{"n_kv_head": 1, "d_mlp": 512, "norm_eps": 1e-05, "rope_base": 17600.0, "qk_norm": false, "parallel_block": false, "init_std_qkv": 0.0474, "init_std_o": 0.0589, "optimizer": "muon_hyperball", "lr": 0.00751, "lr_head": 0.00789, "grad_clip": 1.0, "warmup_steps": 200, "schedule": "wsd", "steps": 5617}
MLP neurons of a small language model. Each row is named by its layer, matrix (down: output weights) and neuron, and shows model dimensions 0-191. Each number is 128 + 24 x the weight over its row's rms, rounded and kept within 0 to 255. Numbers have three digits each. A neuron's up and down rows have the sign that makes its largest values positive.
After each neuron's rows, "raises" lists the tokens whose logits its output raises most directly, leaving later layers aside.

L15.down33:095080120118103131144093118119144120119124105133138124156140123162097111135120134082059120131100115156144158092143147147135172147111128149103110139157093071137143138120123111103117120150145129129134109102108156096127049115150176139105114113104140112129094108141130113088128102148153134134077142099165168094102155150115151149162125168144129136126150124132110135152087130102132125122158125125117154097154139133154092103133075103091097111145117121106121127129088128147123122130087147105106096164182129103149054106128167126112125154124116124092125116111106156124147132118091153134
raises: "ha", "hu", "hi", "han", " way"

L8.down59:124137117111142116148148112107125141144093146122151146147154164137104143130134114127140116142116124169139140125115126131155123142082178093097100160116143131135119091097101151112154127135107154068085164143129113125082088155092171113111121129102184079124084123124124114179148143134109119120116121154148115124157162100099083128144132115144123147139115148083172119155146137113098110132140149150123113114129076113134122119129106154104120097121107165118125140115130139085105120132185163101097072047136127160128130100123155143122103134163142170102110118106124113138180119155117120143
raises: "ague", "ument", "arch", "astic", "ese"

L22.down471:132161119129137135133120123127074168110129184089160117123129089137134128153112121146117103092104085146112118148094105147131137120113178136071113085121137139135106122089133147116149097126169072165153176121113138135158116105151123157122125136157141112139163154137088190091107127129135144102130162135138129149117148158125132136115126150148124113114136114131152121107118117122162134091107103154103105130132147119099140147157137114082128111139129120137066114088109095138104082137072148166140156111178152109154154096099120151136126102098087160136127153153121086130167161119113143131
raises: "\" was", "s were", "s are", "====", "es are"

L22.down14:123116163136071126117116137117113125165142101121110128144158117105142130138108162139119143135122122089153107126124118161144123127117100134101078095082108107127114162127103064158098171138131114140131131138116158091119124120098115143123109167154113127123134158159105126109107118128090118142103136148096098099117160107103113161122064115094124139180120128090163139154139092154117153056152128127087127111126105140143142148169123118122110135178143151138140084104119138132110152107125140083119143110146087125160141103167119135119122135073100103179094165113162154141106120151094148123
raises: "ury", "==Career==", "ion", "ionally", "ion."

L15.down83:082163103124108136151124123115161090118116132131136147137110182137144153088134177152129119114121122078119109109124098168125124130156093134111120169144109170164155141111191118137142134138144109129121097134108108103152113084127147105124178101149133112138141118113107104106146105105137101108140129114097124109149160141160114134164112133121164064158134143132122119169123141105144146151175149149131116108128112077132079140131124159134088161150145115150113119107117109105144154132135115102101155123151163183154151093102092109137126140106144110170159087145161132129140083100084097122
raises: "ged", "ger", "g", "g.", "gle"

L20.down46:092130190060140101085139137132161152172133100120125109108090147151135130138133147152107133103140137088101113109153136139133135121143140115123123132128111149146109135131133096139152130164147119134141115088136107152141139156129182082115143165123130146082163116094142121121109109107116135120145135131144095136126107184145137155108167101085151156112124121121133119154122144134111138155098164137134125140119139107096127157103128132103122134161136130126102123121130102122159118128147154255116140106120094167097128134149105148138149151093152190102154166120146120119130125111160138164
raises: "A.", "C.", "E.", "D.", "I."

L11.down269:166120137082107113129162121123132091114088127163151123129132145170164163076117141158122103153148157079135126168120119089105139138136113143126166102114160107134159147124100156121156110135125141136131071124126140099123121146111112162140145162088098113139146113122124148162098125177161113118138115164118100130159149130078130115210145135101127134150121108145140113118156106121156142121109114135155155136110153144102161132112151091136142160155126157097113124137178093167081105129141113141107154113137114125122155143094083114105126160143149139092101138157107136094078118148148089132
raises: " Species", " species", "idae", "th century.", "orph"

L17.down259:104084104180128101120126146139116133092115135143105108115093120125176135107167126158137156106096124117066099123132161143111141120118143094115116169130145124164111146136101094131169129137151124143137090145138146086150117096134107104155144189138120091143118167127115162130142148082136162084113106182117138104117123136133123130151105143120119115089095126106095094122098115074138130092167099123067100143142090105132112130135126124132141115107123121156161156122150154145124159134137127117162125118149124121121113097132106151093152112069095127190118121191149138131122146119140113116
raises: "ant", "or", "ab", "o", "ent"

L15.down413:094131118084138146142133125111114102156108104143123144192127121131125122103101127120147109130143126119107142083112129134121083129131133063132106121076172179136091138176111147161112129115130105133124193095174151139201105112113131135156158139134135112137144136141131152147074127117136106121123111130158179127120124146110125155146142119133094138103123114182118128155147112125155085104124154106149135139129138122094114133130104136118128092113084131143105136092176085126101149111132149115129139140179149143132132164105116072113112162101105108104107124123135111083100128101108086097
raises: "ically", "ation of", "ician", "ical", "ation of the"